Weights of a small transformer language model.
Architecture: LayerNorm before each block, untied embeddings.
MLP neurons of a small language model. Each row is named by its layer, matrix (up: input weights; down: output weights) and neuron, and shows model dimensions 80-175. Each number is 128 + 32 x the weight over its row's rms, rounded and kept within 0 to 255.
After each neuron's rows, "fires on" lists the tokens most often at its 100 highest values on Wikipedia text that the model never trained on. A number after a token or word is its count.

L2.up306 [128 169  93 126 156  97 145  87 127 144 130 134 136 117 173 160 148 101  96 164 152 148 133  86 168 106 127 116 141 130 157 126 193 225 129 116 164 142 118 120 116 121 142 130 119 146 149 111 122 162 151  94 113 152 105  84 121 127 137 127  94 168 187 120 154 136 107  93  91 171 145 151 113 116 150 106 143 130  69 180  94  97 116 186 170 154 165 147 121 131 136 117  94 170  98 171]
L2.down306 [134  69 171 133 115 139  95 152 106 138 137 127 104 111  70  79 116 148 141  66 118 112 140 156  64 151 125 141 122 103  93 126  74  34 109 138  83 136 148 123 131 159 107 120 134 145 121 144 141 112  86 170 154 135 145 177 145 137 101 110 158  95  61 126 102 112 149 148 153  99  95 106 147 151 101 149 101 125 184 109 123 172 159  86  96  97  80  98 124 145 127 135 181  97 133  94]
fires on: "ets" 33, "uck" 19, " East" 17, " Red" 16, " Sm" 9, " West" 5

L4.up269 [159  97 125 165 159 186  42 173 152 104  58  92 109 146 154 120  89 148 110 149 182 148 160 121 124  23  89 127 146  90 134 129 185 149 130 119 178 142 147  66 111 135  99 110 135 138 135 190 125 196 124 101 109 156 163  90 142 125 129 143 174 115 158 152 157 132  70 124 125 172 143 135 131 136 121 145 140 118 107 103  39  60 135  94  91  65  92 129 139 117  98  90 119 133 110 138]
L4.down269 [105 171 134  93  94  87 158  95  87 112 173 141 138 129 136 159 116  97 146 116 100  92 144 149 138 184 135 176 106 108  93 102 143 110 145 141  73 134 100 141 117 110 147 173 108  93 135  98 166  85 133 168 118 131 121 140 117  93 102  83  88 132 110 135 103 117 166  77 108  60 138 109 114 169 149 173  71 117 105 131 154 171 146 202 169 184 187  72 127  88 148 166 109 143 141 120]
fires on: "," 43, " as" 17, "ition" 10, "ject" 7, "iness" 6, " " 6

L4.up501 [122 138 107 101  99  80 151 154 106  85 100 164  68 106 171 121 135  58 142 135  96  76  90 132 161  95 122 105 154 204 110 122 145 117  87 181 122  94 211 128 120 153 192 127 104 129 160 123 135  91 177  86 101 122 112 138 111 164 133 156 138 140 149 164 160 130  78 113 169 127 156  77  76 143 105 122 137  55 159 167  83  89 223 145 157 120 179 132 181 140 168 128 116 159 159 125]
L4.down501 [130 117 138 141 170 162  99  91 140  99 139 160  90 171 119 130 122 196  95 144 119 163 122 123 156 149  89 161 183 111 165 148 122 113 123 113 102 118 123 116  96 108 116 151 151 151 134 115 148 129 137 129 193 131 133 100 122  98  65 133 125 116 125 120  92 191 162 160  48 117 117 103 158 116 180 142 125 132 100  98 124 177  86 125 152  94  61 117  75  16 109 188 150 190 170 126]
fires on: " \"" 26, "W" 11, "." 10, "\"" 8

L4.up204 [139  97 159 206  92 114 102 122 179 104 128  89 149 132 116 114 181 170 134 171 206 182 193 128 140 111 100 133 104  94  86 153 175 132 166 127 116 119 166 160  92 128 123 118 134 111 162 123 116 139 145 171 174 152 115 103 111 145 144  92  83 109 176 145 119 138  40 161  96 159 117 139 166 163  83  98 129 133 184  93 134 135 112 154 128  88 156 120 125  94 178 112 113  93 142 158]
L4.down204 [116 114 122 103 148 211  72 188  97 117 156  90 106  87 111 154 104  99  91 102  90 139 168 137 178 120  96 101 171  94 158 117 106 116 142 136 127 136 131 157 108  84 141  40 100 160  95 155  97  84 191 114 123 140 160 129 167  90 152 120 118 134 127 109 133 147 125 145 136  48  83 132 167  83 161 195 116 183 118 133 168 120 165 126 102 118 126 136 163 135  78  81 143 132 102 163]
fires on: "ents" 20, "ings" 12, "1" 11, "ctions" 6, " people" 6

L4.up206 [ 89 114 140 141 112 179 131  64  48  59 162 157 112 127  75 144 144 137 130 151  75  86 107 122 129  73  69 109 135 139 125 154 124 106 105 166 116 129 142 117 110  80 130 115 114 109 104 138 106 117 101 175 119  75 147  96 104 134 124  80 193 194 121 129 158 128 131 169  66 187 128  72 110 143 117 160 135 115 144  79 143 143 107 145 131  85 121  87 123  94 126 144 136  51 134  57]
L4.down206 [119 148 149 135 117  73 131 181 159 161 105 161 136 129 165 107 116  86 121  81 161 116 169 145 132 174 156 191 110 120 132 107 152 136 124 121 136 139 143  84 137 166 102 188 140 132  97  78 150  89 113 112 104 171 105 134 145 154 149 184 125 132 108 154  83 133 139 130 193 127 115 162 179 144 113 133 116 111 160 163  84 106 143  96 149 191 195 132 105 143  87 109 127 145 146 160]
fires on: "1" 29, "2" 17, " and" 8, "ite" 5

L4.up176 [138 107 119 171 134  64 101 117 134 164 136  98 114 119 105 146 133 142 133 200 115 123 165 148 120 151  77  92 152 122 149 137 107 154 144 105 118 125 195 120 104 214  83  88 183 159 155 193  79  97 169 113  90 133  95  98 120 102 171 118 147  84 112 121  68 149 121 104 127 173  76  92 155  62 134 131 155 162  77 182 142 119 108 126 101 153 103 156 110 132 121 166 105 118  97 143]
L4.down176 [135  88 109 118 130 121 108 136  70  87 126 211 152 151 147 125 118 107  90  57 108 198  64  66 140 123 145 158  94 125 122 117 129 111  83 153 147 128  99 125 138  61 199 164 128 126 113 119 185 158  92  92 118 115 168 132  88 111 117 137  86 138 111 165 157 125 104 123 127 161 167 145  80 169 147  94  93  66 167  86 101 109 197 177 166 106 127 130 181 175 168  87 128 207 143 161]
fires on: " in" 34, " |" 21, " " 14, "," 11, "0" 8

L2.up496 [ 79 126 117 132 165  97  95  63 128  66 135 108  96 126 158 106 109 126 175 139  98 118 143 110 128 136 123 159  68 109 116 141  53 159 120 123 115 205  92  66 118 152 136 115 198 116 177  94 169 144 137  98 139  61 166  89 133 115 156  60 107 143 137 109 150  84  95 157  83 127 156 109 100 137 110 128 102  25 181  98 155 126 104 115  97 100 122 134 127 162 123 128  90  84 101 168]
L2.down496 [163 136 145 153 107 161 164 191 137 183 141 142 158 153  51 144 162 129 112 112 171 131 106 142 118 112  97  70 151 129 150 118 150  89 119 166 151  54 148 169 162  98 169 137  47 120  95 157  78 114 138 134 108 187  71 186  78 152  82 179 130 112  97 151 130 160 178 122 104 124  76 148 156 146 130 112 143 194  66 162  64 137 133 177 155 161 152 148 134 123 108 103 164 154 136 109]
fires on: "stit" 24, "ince" 23, "ior" 17, "angu" 12, " Roy" 12, "rest" 7

L2.up94 [108  66 101 175 140 163 148  87 169 154 155 138  73 126 105 131 157  55 131 100 127 145 130 110 113 134 153 126 100 105 114 136  97 110  83 123 121 132  88 125  82 122 150 169 106 157 127 136 125 143 139 124 158 142 126 130  87 158 148 137 166 131 228  21 129 153  94  76 113 148 124 104  48 119 110  94 152  92 128 129 187 149 126 126 140  57 107 109  83  91 127 117 113 121 187  53]
L2.down94 [152 184 180  86 114 105  88 148  77  96 124 123 183 125 165 122 110 177 126 153 104 122 157 150 139 127  96 107 164 161 156 105 147 146 167 155 127 149 176 117 164 168 113  82 133 103 131 115 125 121 121 137  68 141 130 149 154 117  92 123  75 122  27 207 104 125 196 179 132 143 141 149 207 150 126 168  90 191 125 106  84  81 122 130 115 193 146 132 178 166 134  99 166 138  82 193]
fires on: "und" 34, ".S" 15, "–" 14, "ether" 13, " group" 10, "out" 6

L4.up465 [173 137 100 181 130 192 138  93 109  92 131 111  88  73  85 134 120 105  77 162  57 134 101 103 131 159 110 170 119  93 123 120 176  97 138 178 149 145 184 156 157 108 123 150 157 106  94 197 116 139 139 113  84  80  85 124 105 119 117 174 179 162 120 172 160 131  93 117 152 156  86 103 152 100  66 157 127 134 161 124 126 114 114 118 141 143 105 112 149 140 139  98 119 151 128 147]
L4.down465 [114 145 172  68 132  64  92 132 129 193 141 133 153 157 177 155 154 119 168  79 175 133 163 128 118  88 143 102 113 161 108 102  88 181 151  81 131 107  96  72 127 133 127 106 136 135 161  73 170 109 102 167 161 144 164 142 101 129 142  90  50  95 150  76  73 113 145 161 110 146 191 115  95 140 154 149 129 110  98 138 139 139 130 103 153 110 153 131 133  91 125 157 126 104 105 104]
fires on: " " 27, " stat" 12, "ed" 12, " after" 8, "ived" 7, "g" 4

L2.up233 [ 68 136 109 111 167 137 139 130 100  60 142 117 157 111 170 161 109 123 131 123 189 142 121 124 130 177 110 175 121 134 146 118  80 132  98  83 133 129 115 158 128 171  56  72 120 130 204 124  83 178 197 170 113 170 157 101 126 167 167 118 162 170 246 111 126 120  37  94 129 132  73 133 162  90 117 111 177  60 172 100  97 152 212 124 157 175 163  60 140  69 201 103 178 141 163 131]
L2.down233 [152  97 226 156  93  92 121 120 166 155  97 131 108 133  70 137  94 115 133 123  78 121  92 137  92  85  93  81 132 118 135 118 112 116 150 152 132 148 207  91 118 133 146 128 137 111  48 137 161 113  96 119 128 126  98 118 137 140 136  99  69 122 119 112  92 159 143 126 113 120 186 172  99 120  82 132  81 134 141 110 172 122  91 171 109  51 172 186 192 173  62 152 104  70 111 169]
fires on: "I" 16, " As" 10, "-" 8, "ards" 6, "ices" 6, "y" 5

L2.up318 [ 84 108 122 145 113 160 123 166 106 109 120  97  70 143  94 104 115 120  75 103 176 153 178 154  98 101 110 119  93  25 144 160 121 176 123 159 112 140 148 126 109 100 143 137 111 187 138 139 152 137 106 219 164 141 108 143 109 178 142 155 128 192 193 136 134 127  96 156  93 152 131 227 108  87 128 115 124 128 145 127 173 111 155 116 130  96  88 152 148  79  96 126  62  85 170  94]
L2.down318 [188 132 126 133 141 102 130 106 146 149 153 129 202 108 150 121 162 126 168 176  98  99 109 113 154 113 151 150 144 195 118 110 138  85 152 129 136 128 101  95 160 167 114 135 138  75 126 145 125  89 144  73  75  89 130 135 146  59 152 104 155  76  65  81 128 131 157 110 153 101 143  18 159 175 125 125 114 154 134 122  99 166  98 137  93 140 196 121 123 171 162 109 199 152  72 158]
fires on: "ren" 29, "–" 21, ".S" 15, "2" 10, "wo" 8, "uring" 6

L4.up142 [119 112 139 138  87 101 114  67   7 130 183 150  78 146 156 158 169 155 183 195 118 109 123 151  95 145 116  86 132 122 111  83  96 172 123 131 117 140 124 119 122 162 116 146 176 137 148 125 171  97 164 124 144 140 105 123  93 113 152  87 112 104 128 135  43 124 164  92 101 149 169  72 128 138 141 118 135  76 125 140 149 142 165 145 123 109 169 114  98 137 129  96  81 127 113 151]
L4.down142 [141 133  97 140 178 154 112 180 195 148 113 125 193  56 113 116 101 110 129  50 134 196 147 123 191 107 106 180 141 115  85 168 134 111 127 142 145 131  89  60 140  68 156 122  29 106  91 123 146 166  98 127  98 128 116 115 143 167  99 170 156 159 104 113 233 119  65 131 157 115  98 141 149 120  86 116 150 126 102 119 105 106 124 144 119 145  98 112 169  88 137 157 165 136 110  92]
fires on: "k" 15, "e" 15, "ott" 11, "und" 9, "ow" 7, "d" 7

L2.up164 [141  93 147 115 152 147 120  93 100 151 135 142 121  84 119  91 108  98  70 159  73 163  82 111 122 107 123 118 190 116 105 106  59 141  52  69 108  86 160 198 154 160 163  64 187  65 157 132 146 134  79 132 146 112 106 174 185 142 125 148 113 141 144  77 134  77 113 102 126 128 145 126 120 138 105 101 150 152 107 154  49 130  85 195 151 103 147 142 134 153 165 176 179 120 102 127]
L2.down164 [120 192 116 148 135 122 141 175 164 114 120 124  93 174 120 156 144 158 183 133 198  89 169 138 136 123 127 125  59 157 137 144 175  89 198 188 124 147  84  62 126  94  72 204  65 202  78 134  80 128 146 116  99 138 130  69  53 157 127 112 128 103 119 180 131 145 139 129 115 122 132 144 124 104 116 131 102 126 152 132 186 131 175  64 120 141 103  92 140 126  88  97  94 116 166 123]
fires on: "ided" 17, "oci" 16, " year" 16, "rans" 11, " war" 11

L4.up99 [126 153 133 145 218  73 111 115 167  82 225 137 137 127  97 121 108 187 112 134 129 179 118 138 162 142  91  80 125 115  74  75 139 124 105 198 103  93 148 131 116 130 166  43 177 114  94  97 146 118 177 121 137 139 147 129 138 126 112 145 160 130  96 162 116 134  84 119  94  64 105  86 155  91 118 172 123 110 148 182 125  86  89 114 127 124 128 144 136 127 160 140 136 134 136 163]
L4.down99 [100  86  90  97  84 198 118 129 133 151  60 111 140 108 184 143 139 128 138 118 142  81 128  93 110  99 139 119 155 102 155 189 105 128 106  77 184 134  94 170 146  84 106 188  96 103 167 190 147 145  92 169 143 101 114  89 107 164 117 104  87 104 161  72 135 147 150 161 155 144 142 180  90 166 116 108 126 124 154  81 126 155 160 143 102 131 134 109  92 100 137 132 116  77 130  69]
fires on: "ed" 27, "-" 11, " and" 10, "ime" 9, " then" 9, "ps" 9

L4.up235 [108 140 113 120 134 150 105 130 114  87 117  76 118 132 106  90 103 143 162 198 167 181 199 153 160  96  86 137 161 123 149  96 136 135 115 145 172 101 123 173 113 131  60 132 161 112 146 140 116  91 104 108 143 151 136 107 119  87 154  80 147  82 132 178 177 135 126 186 128 131 183 124 164 155 163 132 160 131 115 136 121  95 107  74 113  98  99 166  69 108 147 131 134 131 103 183]
L4.down235 [165  93 111 149 133  76 153 153 137 103 124 185 140 137 144 173 142 126  91  90  93  83 124 105  96 153 186 150 115  98 128 162 163 162  89  62 116 151 126  99 131 117 140 118 122 149 144 111 119 194 134 142 128 162  99 166 127 132  71 137  83 171 156 122  55 116  97  52 106 120  96 135 133  83  60 128 133  90 141 129 119 166 197 195 169 149 156 160 172 138 168 126 143 127 171  71]
fires on: " in" 34, " " 27, "D" 13, "ms" 5

L2.up37 [ 90 139 152 137  82 136 153 141  91 142 129  84  88 120  79  65 125 129  92 122 117 140 124 130 101 131 120 118 166  39 117 131 115 123 116  92 115 100 141 117 170 151  85 142 170 139 163 114 131  84 141 194 129  97 102 152  78 112 158 162 102 157  65  67  99 156 124 124 156 156  88 146 105 156  41  93 119 133 134 144 133  77  91 148 125  76 135 155  83 104 147 130 167 121 114 144]
L2.down37 [164 117  98 143 174 106 101 119 182 126  94 162 141 127 171 166 144 118 173 130 148 104 121 128 169 125 108 143  74 239 111 157 145 129 143 189 134 146 102 149  83 107 161 146  79 126  84 157 140 151  85 112 123 137 163 107 181 118 116  91 155  98 191 193 154  97 153 123  76  81 157 100 152 100 218 155 144 147 117 100 102 159 165 132 121 202  77 107 187 181 121 124  97 129 131 100]
fires on: "ital" 27, "duction" 17, " old" 13, " company" 11, " small" 9, "lish" 7

L2.up225 [117 139 138 136 114  93 149  92 140  89 147 100  93 128 152  85 128 151 113 172 113 120  86 164 109 168 144 103  93 149  42  79 137 128 115 102 148 168 185 128 116 104 119  97 137 148 158 127  92 138 157 133  96  60 123 119 107 111 157 133 137 135 106 130 116 116 129 165 128 177 139  43 111  58 113 131 145 130 104 108 186 129 195 156 117 216 114 132  94 127 113  71 100 174 149 117]
L2.down225 [149 103 102 116 125 123  77 162  87 169 107 164 153 126 125 178 121 105 136 100 124 125 156 123 147 117  83 137 143 123 199 199 133 124  95 164 139 110 117 146 141 126 110 176 138  89 140 111 161  82  98 129 154 178 111  97 132 162 111 126 133 121 160 122 178 143 157  91 115 103 120 171 154 214 139 130 116 119 178 142  76 127 116 131 137  39 154 145 160 117 137 160 150 100 120 118]
fires on: "ship" 29, "ren" 29, "hip" 10, " died" 10, "ces" 5, "ery" 5

L4.up232 [ 88 110 147 108  94  82 120 132 116 129  76 103 143 154 159 169 131 131 159  86 150  50  91 143 100 128  77 149 141 184 113 133  87 148 101 144 151  99 105 108 107 157 123  45 105 168 187 161 167 155 180 113  74 107 158  49 142 214 110 114 152 186 194 104  98 145  45 122 124 108 154 104 156  99 158 130 171  98 119 144 154 112 146 152  96  72 161 118 153  92 105  95 110 138 117 187]
L4.down232 [ 86 100  67 137 127 172 133  91 146 113  98 157 146 106 106 149  93 137 119 136 112 159 189 113 128 142 165  67 149  51 119 139 151 126 172  97  89 124 122 129 179 125  95 174 130 117  95  83  76  88 129  94 168 160 106 156 105 119 122 149  93 100  68 139 141 163 142 139 157 148 169 172  74 151  95 123 110 166 126 121 124 155 151 126 112 127 130  92 188 130  80 155 123  95 123 106]
fires on: "-" 45, "F" 10, "M" 8, "R" 7, "I" 4

L2.up82 [ 89 134 139 135 116 131 189 121  41 121 113 144 203 133 164 125 177 118 160  85 128 107 183 193 180  97  95 140 130 135 122 124 152  84 147 131 119 121 150 103 111 140 186 187 143 152 110 143 153 177  94 163 145 133 151  90 122 126 145 119  98 173  64 129 160 130  96 118 169 143 180 108 112 120 190 171 105 121  91 146  90 113 140 149 116 102  95 164  98 175 162 154 135 140  93 156]
L2.down82 [162 102 133 119 125 123  56 125 204 149 105 132  89 100 141 135  90 152  81 159 142 145  75 119 113 124 130 119 146 117 128 156 114 166 122 134 138 156 119 157 134 105  79  66 115 109 159 125  95 124 137 106 115 137 125 176 113 109  95 152 164  54 204 137 116 139 159 131  80 135  88 150 148 145  52  70 141 151 161 130 141 149 149  88 127 145 155 121 180  66  90 104 111  80 158 108]
fires on: " which" 19, "aj" 15, " India" 12, " Canada" 9, " France" 7, " Bra" 5

L2.up417 [135  67 103 159 118 138 128 177 104 149 133 165 149 122 106 135 135  19 104  83 136 105 109 110 196 153 144 135 135  96 146 143 141 118  94 149 144 137 171  89  97  91 150 140  41 146 164  90 111  89 130 138 161 114 145 109  90 104 124 130 133 102 130 140 109 163 144 135 117 160 130  97 109 126 141 126 143 149  75 119 145 126 211 104 106 115 172 114  89 132 177  91 116 107 171  89]
L2.down417 [106 189 136  78 128 111 120  91 133  72 134  88 127 142 169 126 116 224 123 169 122 156 121 161  53 115  93 125 142 160  89 115  94 144 145 101 116 146  84 165 170 139 101  77 217 108 130 158 165 153 152 138  76 132 113 141 163 179 127  99 128 196 115  90 139 113  79 123 141  89 116 162 137 130 115 120 127 125 192 131 134 132  74 157 134 148  86 142 167 118  69 159 151 164  83 173]
fires on: " than" 32, "oman" 19, "aim" 15, "ady" 9, "ide" 5

L2.up430 [106 104 157 132 147 118 105 132 139 114 189 100 120  84 117 145  96  94 129 159 175 207 182 157 153  61 159 157  98 120 110 144  83 107 162 133 157 125 133  96 165 125 179 100 159 120 181 168 148 151 195  99 163 164  61 152 144 125 145 196 164 136 187 129 126 193 144 121  51 126  90 154  90  57 176 142 114 111  92 109  78 124 147 133 136 106 122  70 123 117 115 138 106 122 151  74]
L2.down430 [150 144  88  97 103 147 174 112 144 125  97 141 135 185 135  87 153 167 112  79  77  67  81 101  94 189  92 122 161 120 133 115 147 164 133  98 120 121 112 167  79 110  67 117  93 120  75  93 109 121  97 162 100  80 162 110  94 135 104  21  56 119 100  92  98  66 126 129 171 111 173 113 157 192  83 115 104 118 168 122 143 114 114 130 102 139 124 171 129 129 149 118 182 128 121 177]
fires on: "iber" 22, "ummer" 17, "ions" 13, "ices" 11, " Mor" 8, "ause" 8

L4.up253 [ 67 101  85 126 169 114 142 117 122 133 201 161 174 128 132 127 104  94 132 170 152 100 106 130 139 125 122 153  84 126 103 125 121 112 174 110 126 130 119 141 108 125  91 105 101  10 130 125 163 152  89 118 129  63 137 110 110  99 159 142 128 133 119  62 126 119 111 174 146 153 120  65 182 136 115 131 129  34 207  80 104  97 156  81  73 169 114 158 101 100 128 115  96 132 118 108]
L4.down253 [192 137 166 158  91 151 107 173 150 123  62  92  82 117 107 120 162 172 173  93 104 132 169  88 127 123 158 106 193 127 129 109  97 124 102 160 129 103 120 116 169 127 133 173 136 223 138 114  87  94 160 126 115 149 147 143 156 118  79 110 113 123 140 172 114 123 129  83 114 124 144 189 103  92 145  88 160 208  67 162 124  99  99 162 156 107 127 109 145 142 121 111 148 144 141 168]
fires on: " from" 39, " sh" 30, " re" 14, " since" 6

L4.up462 [ 92 138  95 127  82 160 119 144 121  89  84 123 135 137 169 145 110  98 156 182 161 142 164 155 146 117  68 110  92 134 108 113 151 123 134 116  99 161 156 102 123 115  76  93  89 132 188 145 127 180 129 109 120 150 144 162 104 168  95 163 161 135 170 132 118 143  89 145 104  87 154 138 132 144 118 153 221 100  82 127 107  50 156 108 170 133 166 111 148 105 112  81 186 148 116 145]
L4.down462 [178 102 154 134  80 140  92 140 105 141 158 107 153 123 226 143 173 165 152 121 125 116 151 106  76 167 117 163 136 102 198 102 117 148  97  77 120  61 138 129 104 143 216 136 167 122 161 110 171  62  91  64 145 123  95  87  98 114  98  68  99 110 144 165 125 177 152 117  83 161 148 111  92 115  87 137 107  59 163  62 183 133 119 156  86 164  82 133 108 120 137 138 117 162 128 135]
fires on: "," 51, " government" 9, " as" 8, "1" 7, " and" 7, ")," 6

L4.up254 [106 108  78 166 185  82 153 133 165  65 238 128 156 107  84 131  28 163 138 116 157 177 121  72  85 103 137  70 152  92 178 118 115 150 158 166 117 109 163 167 149 119 113  92 181  61 143  89 129 102 137 120 152  74 123 125 107 127 151 119 131 205  75 144  98 103  94 143 107 155 105 129  99 112  81 131  94 123 129 158 132 121 110 113 151 185 121 163 132 106 154  83 104 127 125 136]
L4.down254 [145 114 144 115  89 123  54 146 112 136  45 131 118 132 224 114 174 137 122 128 122  60 142 197 164 128  97 168  76 181 103 106 116 155 104  88 145 109  80  97 125 107 144 120  78 152 121 181 181 161 139 127 135 160 176 101 159 173 139 110 129  56 195 107 120 168 183 111 139  65 112 140 176 136 123 147 143 132 140  95 126 123 132 153 120  88 138 113 156 125 117 117 109 133 139 143]
fires on: "ence" 21, " " 15, "ers" 14, " line" 9, "vers" 8, " again" 7

L4.up482 [ 99  77 114 186 110  92 100 137 131 116 174 125  94  86  98 115 122 100 121 148 121 172 126 118 136  92  85 140 142  89 129  92 110 116 116 115 119 164 216 122 152 140 105 172 182  91 191 155 165 127 120  94 128  88  98  87 107 153 212  58 206 113 178 140 137 123 110 141 111 136 122 126 110 160 119 148 164 116 150 178  75  83 160  99 144  87 178 140 139 132 160  58 102 151  93 143]
L4.down482 [124  97 107 158 131  97  74 151 103 108 166 129 107  66 105 115 139 118 112 139  94 142 118 151 156  92  75 144 167 100 116  75 120 107  95 123 103 145 221 126 128 122  94 139 161 112 184 169 176  95 142  97 130  94  85  82 114 208 185  83 199 138 191 141 129 171 118 139 105 131 134 130  86 151 121 158 151  66 147 173 103  86 148 160 147 115 147 130 147  85 134  81  92 168 114 134]
fires on: " me" 25, " dep" 20, " exp" 18, " rel" 12, " bel" 11, " ag" 8

L4.up123 [152 158 123 143 120 115 129 182 127 102 119 140 143  82 158 147 130 110 112 120 133 110 144 181 126 167 124 142 126 136 118  80 140 152  91 130 106 127 250 125 110 155 147 133 108 128 157 142 109 140 176 136  95 145 132 109  97 150 154 182 125 130 112 124 163 143 120 109 161 137 118  79 133 100 130 132 160 117  94 104 154 111 118 154 139  46 116 197 122 156 199 125 148  94 183 137]
L4.down123 [135  96 156 122 167 111 104  83  84 159 141 115 190 117 110 154 170 136 164 158 124 175 121  95 168 108 155 139 153 124 157 146  70 173  82 142 128 124  91 116 101  94 129 184 184 112 122 134 162 102  74 160 131  77 194 182 134 182  98 121 112  88 125  91 144 130 145 142 116 107 153 119  99 169 120 110 168 104  85 107 106 110  97 110 102 181  68  86 145 129 140 120 140 139 115 165]
fires on: "-" 47, "3" 17, " |" 11, " in" 6, "ic" 4

L4.up379 [126 158 116 132 130 217 124 144  58 177 114  80 188 196 174 142 104  86 157  95 119 149 102 140 121 128  74 144 173  83 134  83 109 140  90 122 147 155 145 152 158  74  86 118 134 101 145  68 134  81 183 120 112 140  82 125  99 170 180  94  94 107 142  69 144 208  63 125 124  66 135 115 148 162 191 136 114  91 143 132 127 164 144 107 121 160 143 118 138 129 134 125 111 102 157 114]
L4.down379 [ 97  95 133 170 111  63 131 144 204  74 129 163  79 106 121 144 152 159 112 164 168 140 140  89 150  89 144  88  38 146  86 192 152 121 158 128 117 108  86 125 139 197 191 170 103 134  84 198 117 169  58 145 158  72 149 171 143  93 149 166 138 176 102 200 111  54 184 107 105 177 137 123  87 120  87 109  98 140 105 135 139  68 159  98 147 122 170 136 114 106 108 108 149 166 133 152]
fires on: "otes" 12, "itle" 10, "ance" 9, " count" 8, "ician" 7, "ulation" 7

L2.up121 [110 153 118 113 198 124 137 161  85 148  85 113 123 121 193  99 130 148 146 183 145 176 137 144 160 141 150  95 118  65 128  84 139 139 140 116 197  77 191 118 117 125 160 172 151 130 195 118 188 114 179 146  95 101  79 132  83 165 140 179 127 124 102 198 132  96  76  79 180 158 116 133 107 169 158 120 161  84 154 107 159 133 124 128 159 163 162 128 133 127 171 121 128 103 101  98]
L2.down121 [143 123 136 143  60 108 127 100 154 118 179 148 110 128  51 163 136 128 114  88  99  79 145 126 106 113 109 128 139 175 104 162 125 123 133 129  84 167  78 140 134 125  79 110 114 171  73 152  56 143  98 145 158 167 167 155 188  99 106  77 103 140 173  48 111 144 197 151  61 108 170 134 151 102  93 129  88 141  98 141  90 111 176 137 125  92  96 132 139 133  75 139 111 141 143 158]
fires on: ".\"" 23, " ft" 21, " App" 15, "oints" 10, "uro" 8, " home" 8

L4.up90 [131  82 127 168 146  88 136 103 172 124 112 108 142 158  96 161 162 153 162 124 124 150 183 110  89 157 182  78 151  74  99  73  81 113  84 129  90 150 183  79 107 128 167 152 163  99 164 202 117 133 149 138 133 164 138  99 135 115 110 134 139  98 138 117 114 119  92  96 124 170 104 100 130 143 122 102 138  93 115 133 133 131 133 150 104 135 129  96  94 111 117 118 166 145 121 156]
L4.down90 [ 98 140 127 122 103 170 112 162  66 114 141 149  78  94 170  87  82 110  80  98 123 112  98 147 159 104  58 140  82 175 138 184 142 138 164 172 181 112  97 173 157 125  81 107 124 133  84  39 145 146 130 151 106 106 103 162  95 129 160 123 146 158 102 147  99 105 140 141 131 108 144 180 117  84 144 146 113 154 125 141 129 123 126 108 166 141 134 127 159 147 137 164 103 109 176  99]
fires on: " off" 17, " same" 14, "ablished" 9, "enn" 6, "ured" 5, "ury" 5

L4.up378 [ 96 118 167 129  89 162 115  75 104 117 125 117 150 135 128 168 115 144 127 181 134  59 111 185 179 156  97 175 130 143 111  64  73 113 124 120 133 135 104 146 118  94  96  96 130  63 133 136 119 118  85  80 112 154  78 188 131 164 124 116 134 127 142  84 121 112 101 148 101  43 139  64 121 189 106  98 118 139 109 143  91 174 157  83 163  99 131  56 132 133  90 161  56 151 152 125]
L4.down378 [ 92 120  72 143 167  91 164 162 159 163 119 117  87 118 103 133 127 140 134 103 127 143 169  74 139  33 176  88 138 115 144 100 183 122  97 145  63 132 127  73 152 121 125 121 121  71 148 122 128 158 152 145 127 158 200  22 106  63 105 107 152 132 145 159  99 117 130 125 139 176 134 142 164  16 108 134 152 122 101 153 147 130 136 149  81 165 136 181  54 111 173 129 142  80 123 120]
fires on: " also" 23, "ens" 22, "ces" 11, " loc" 8, "," 7

L4.up214 [136 147 114  96  98 152  95 121 142 136 157 133 129 132 116 146 106  80 164 131  68 111  89 142 112 148  87 134  49 143 166  86  89 123 161 128 155 166 125 149 172 126 116  82 136 125 113 120 202 152  89 168  18  95  80 128  61 126 127 106 151 101 131 164  93 138 150 134 119 125 134 102 120 143 140 105 149 152 146 132 133 115 162 132 130  81 138 110 148 115 163 133  91 138 133 110]
L4.down214 [ 91 135 158 116 133 124 184 120 103 120  93 142 125 164 111 114 126 178 119 121 175 126 138 135 148 105 159 149 175  81  58 165 133 117 112 117  92 125 198  77  76 120 100 139 117 139 140 135  63 111 170 117 184 134 128 154 174 120 125 134 100 117 192 103 181 131  55  99 144 105 186 143 147 128  53 140  83 113 104 137 114 148 140 124 118 172 116 120  83 119 128  74 180 111 163 133]
fires on: " sur" 17, " also" 16, "eth" 11, "et" 7, "ations" 6, "ces" 5

L2.up66 [121  92 137 165 179 100 106 176  89 111 119 153 113  94 123 185 165 188 109  68 116 184 175 141 190 207 130  70  82 163  84 173 141 160 124 138  81  84  98  73 140 116  59 125 131 128 121 152 146 180 138  99 143 125 144  98 106 115 130  96 124 129 148  82 113 116 105 158  95 194 122  91 145 102 183  86 140  86 153 125 154 118 155 131 151 121 112  37  78 118 158 118 145 125  72 147]
L2.down66 [155 149 125  98 107 173 119  88 143 117 158  82 118 155 118  70  96  96 146 203 155 103 107 108  53  63 116 146 148  42 162  61 121  90 104 136 158 170 166 189 136 144 188 125 142 125 151 134 104  93  90 145 122 123 112 175 134 135 135 138 136 119 140 174 125 140 103 105 119  97 120 151 117 157  87 177 131 151  85 113 111 117 115 135 108 112 149 223 181 127  91 144 142 118 199 103]
fires on: "of" 16, "ummer" 14, "ime" 13, "ury" 9, "ond" 7, "ask" 6